Part of a small language model's weights: width 512, a variant of Adam for these matrices.
MLP neurons of a small language model. Each row is named by its layer, matrix (gate and up: input weights) and neuron, and shows model dimensions 32-287. Each number is 500 + 25 x the weight over its row's rms, rounded and kept within 0 to 999. Numbers have three digits each. A neuron's up and down rows have the sign that makes its largest values positive.
Before each neuron's rows, "fires on" lists the tokens most often at its 100 highest values on Wikipedia text that the model never trained on; "fires after" lists the tokens most often just before its 100 highest values on Wikipedia text that the model never trained on.

fires on: "\n"
fires after: ".", "s."
L16.gate609:491537496517522509495496464506499513513488470464482487428534493474496528529527452502510493548544474481505493474493502500527505510493468485458450500509477517507532481482448487488481499526471498525503505498500519460484553493539504487501509500544465480517490521495509507453492515534513497525496525479567478494561503520507520535509484477459497512446499502475516539520497489496469496529493496466514481525499460489533476545516485471469472525506500518517534471513532504520541530498494490471448498522535519448491497489496507455548520508504517487481489431453521543473487519518496505480459457468452489487474483516489472493526503523503466507505456511549499515496493490502509496503509480541478503526433510498533496535464491491516458493499509531532520420495509488484462459498489469
L16.up609:484553475499509487454465485487501484505464488481491504497502532517476521499546455484537438520512482491510511485469511519515479500480510506478488527480495444540551511480457481479510524539464505492517515521515475477450507516529501505477515477539496468584515497452527487482484495533530530516468548479507507515522506511460525578510514495457497511483506513473563539476481515466515504488509539524493467528479519532515515528550472466496509521471456488470506503521485503482489522495465528474465480478513511506510472488451477451509497531514493486468464477483500505495516517472513526512430502491473483458483506512486477495522519482482495520479455490515506501508560518481479465465523520553507534538481489502521490519485481481492475488514532506485483478518517506494461483482474458

fires on: " an", "ay", " this", " early"
fires after: " in", " as", "ak", "In", "ap"
L5.gate1255:463469457526497512539509506502520510520481535482552557480495522506495517496529518481476461490456542532524510497504497448482513435509468450514488500520495509516521499508504557493548491503465525524516510522501494494524502479502511523539538522522508506544502512517486515497496469524507505531514509491492503483512499492513489523481530480499512532502477489539496528520507495534516490520499514455507503522477485521505521460509480572528520481492514565447505512481503471514509458492473492519512460460508465505533468507475535491494496470504480516409468481524519479505494530484478554528507480449534519490510483520494497521489500471440477482497494499527518475518483486483506502504499484510508478508546541490455465469529516494464497512465477541494529452517455486502513481537519482
L5.up1255:529536537495495501526528490487514465527513473480462468498503480451454512472511529543536487516531468481522490499494498492497511559488474458540554524442520515508496498467478519520511527482479478505504528483482488495494502453523485476515485486535528493510517479502526485463500527518494459498452509470566485442471520511514478517454435518508499491483435492512508470466507503475526486501551527496537492440494461477495517539482491517526516494491487492472494514497488483514507551441488486516467508536468512516509482538501528478493487499524509550521504494476523522499505487516502476505484506486512492491472525478516500463429507446491452511487542471522448525542520499528519520534534484509531485526495511470510531529475484517537471512558514474487462484462524446506496467496494513

fires on: " 38", "ac", " 41", "ol", " 39", " 22"
fires after: " |", " K"
L7.gate512:499511503565528478517474541481524479539535518479506503523525476496482491465507516526529482512532510504513466489494498454523455427466497502475507495519477520511484484505464501523518519520518519509465468480482474486500472534486468490483453525446483493475461519487481458513436501511511521513529500524529504508467520464479475535516476525543481479524523494482492562460532471488509486488523519484528554492487541524484494454461463463500494485497518518512510465486539528483449537524536537533512527526508510515480518491486454503518503528522539463498549506529513508492513469453489530503539514508514481495481523532503504486491456534479519535478540505509487523492487506497472487495506506528488496465518475459497524452464464468495472534494504511500481473545530471502491465480503529
L7.up512:486542519486492489486495470487465512497555515486505486514516473498500494499511509500474502490486476481507512498509536487535463453507560491502503492467517487504500486509487462522551503532484476520484541511538462504516505544512492524532499513493482500474471526467483534518516518522487516504528532542525539511519479425509529514502498469496503473490449517482494495521567562479483473474505478488525481509512514546492488472424491442498539480540493501499512506480526512466524541499501532516510476512458487460478485438482502480499495518466456496507494488470514500513495494480502542480489479480481507463524488479485522545528484489482506495494514473468472516500500517473525529507503461430513495500499474495527458470532491479521480497455517507536483478515459482458471532476517543

fires on: " his", " their", "ory", "m", " its", "f"
fires after: " and", " \"", " (", " Gl"
L7.gate679:471504533516475496439477489495526489526486514464531497437510510447474495521468484474526493469519486477495524470499488500459515533469485516493501510503480469482506488489489514478455452489508466519510478540498524480494487484497504530504495443482529484504491506506516507533485550468531516496522544470508456480526516448513467525487476567480513487497508535487492533476444475495451518533549530483488509513507436513481559487572524510563497482517542495509493490504517455497499487506514521492498486507502499513484513502515509500486460480540482528503477512519512509466489507521482529479537484473549480473512514505496555478517467535509477507540447521563520523516481505492544513508525469499485495489492480502529471486471422450490531513465468495531471492479505552515514483510525495
L7.up679:502526455517462538517505525490476482514524503525504516472536497511538534513492498511522501491483485508490528503503472435534510514521540472558492512456482484489480480496533507490523536468472453487531520501492486477540473492457528487526508533526490508503503529477470511434446477470524514513485523515494515482535522505487522515498511521509535457488441535492487530512505463534478511506499479433502519523504476477552489534516492508513490486508466494507526515454526506527524495483452510481446495541497506523510498491457494464480507466562447490541506519528463467501487520460513532464522475514535524499514492529524444521493532475514547488496509475482461504499505494507471492484476529526473537510497509498468527489519493521510518469463503510504512532491532474501477509494451476

fires on: " a", " one", " an", " called", "aw", "ay"
fires after: " as", " was", " c"
L7.gate733:533483512476513489507508459537464433486487516476435469476508482510488547489457467502547505514535488495454527497502536494525480482558479528523495507530455439510553527527465543503551525516465500480521449495491514490482514518509522465486484545488525529516510490489473559461500484501500516474488516510490449477476504518505499567556513499506494533549478504486529464542493519498491488486512502471494496549503519438506489517512475519523510481462499477482465491487512433496451475447538533505508551494524463490502470526543475475500497463494473500456490465437504508506542487496509476463497522496504509496491491520507484469494521493476501492496500527486511487471524484527509506458518462516512494528515491458544453494473474486474502479536505514513512489492524532517480522502537494
L7.up733:476487461489474523446509461544576477509509507500498443473440500522509529500485525500482474495451486483500515444506517506495503493481524499478501496499526492466498511499489546499496447497496475548476520507507463502505539480506516523521513527485465521512478452489561536490540521518506477484457493455511535513535487475505552448477537514489471493479538476445498517530502488524463503445480490493525431485492518535462528530491454516538480481496433463507494511527471482513522475507524441512521499456505523493501498488461491516518503502522534517566506486511563486510496508529482501505487526492540547510477523478504519478452466491519507541546484499477465466476492519491507508515488502511519511521482520520508540577468492508473488469517496509528509501510500512493501501541495483

fires on: "C", " cy", "S", "ys", " Cy"
fires after: "\n", ",", " ph", " Sk", " Rh"
L5.gate942:549494504492508466495542525454462518515490481493511493477516480549521537463497465538550483485537470499483508440517491523514478503523496522501509457488539468528470526500488502541524515499484475510507487511532484528523493503487517530461469537499536444531537492490513516502511515479535468505511493513476506519467482492529534551486521532528504469516465482508498532473504546491504500504493502534513498559484525495484469454517448467507530481479477498501539497484498520511486515527462488506519453497508504499530516516521497503482499533535538449492499506517484523546492481506493516488491495510489460514520522486462492519470461505489479473498476498544509501486515504502518491499534495530472507523495529516526494478465518489513502487497516493550521446474492497543520507533545528
L5.up942:513482472521467444543504522495479463530518469480520515489468490483462447528474532541496499499525517482520479521497550518468505499517498500483464501530541515477514512490496497490483505512502523483499539520497491488495503484442558519516473489545519501484497458466514481477487511488491480515497546505546503525500511508470531488505472498531501515491502510491489489484500524516466504490476542510494487506517536495504526523516527466488502486468475450491502528514506515487513462490488499493462548486514454486503497497481550499504520452547508458475485563493466491461505454457476531480498474498499524517481471471468487496504542504557463442489508487482535555532491474521449550544504473474465483460518513517446488491497514544488505518546474526519488474541507460539470489506498529

fires on: " an", " a", "ee", "ian", "ical"
fires after: " as", " p", " V", " P", " As", " was"
L7.gate990:498476494478516440479544444486503450487515487523474494512514540501493526497504563538526463504516523528565464503505489500534540487480489492528519487517511492477581466532493513531522510479456501509499470507539539525490520499491489477525451478500491505514504505484490497461488520490508503509492504496549490503499486483538516504519526486535501484535513508469493500522546489516471528524467530513505481484479509491500518504471503504552487459500492509518542448511487490550524533503512501515499515542514510493472510481533511509441501492480501472451509512491502546508456524479487497489494534511476555489508495487531525499489510481480497525506476499531487513479511495505486526467506499534522509499447512513471482539529516524485426526437495485482479537527501477475519529505456516
L7.up990:517516495468528480509515467524514497512489538478492480475479519504492510498497536529530547478544466487498514492520470493509493481503535489471490484477519478509520536485495478488508530496460536459504492477509522503496506497499472510519566505488511489475533492484482514463533478531531474512572483469491484525498539470528490479515465517509543525510447484499455522504506420464528502514463408530468525459500501483510532521524490491411521485511482471502519484458509500503476514509519491489503438502485476512493492527517559513546494500477491503542521507471520519494490466498486508523542469520489507498514438516490538512475482472464490517534458505492514489510514470486494502547508481516452508507533483495464484496466517506516477480543516495520526510537501502457513493499522501

fires on: "or", "is", "rop", "am", "ro", "a"
fires after: "ph", " Th", " th", "oph", " Anth", "oth"
L5.gate526:479511538461546532547548475517543459487517448503495506536531498477503523540510493500526529466487494475483505480498517534492509468482511446507530512483491492505478492534512533501479480517511506513513505479492476531484497475484509497562479494535490522532502524501505476493459481498480544492534547464474515490454487516487495513518491504445507519504534473487484518486517445513516435506510510449515477521532491521529519545493491477520512512525517451519530458506535488489516505511479495474501517559490502495508477522502463539487482519545478532489533500464512508523464489525465538525494491532505483496475472490504480513480492486528535514503506486523514527503494537519500527510550514510495538490495511479480526489465511509490513487500529508521515455497470467516469487520502515
L5.up526:466528497466530475531470495519512503488525483501507455463469467479503483505482497487514501504514518483515471529497496505501504480489504528510503513503549522450451479494573513492488497475512479546558480466528464478498511493514517474475495526489502521489521484503515495538526472471481468496472474481517530530491544460536522450515478485477547487508488514461478465481443537506495529497542504482511493513468485489522544478481515483514479534497457504504486499539492520491520523503523446507501455488497528479525515531458498482511545473471508510482455514482498482495531523477477463465468515476485512471493473473514501504511529487519478506504528486555474475459477500482488515506501522493542530485515531501515488547473470486529519468464506473457465504468525493493493511482517464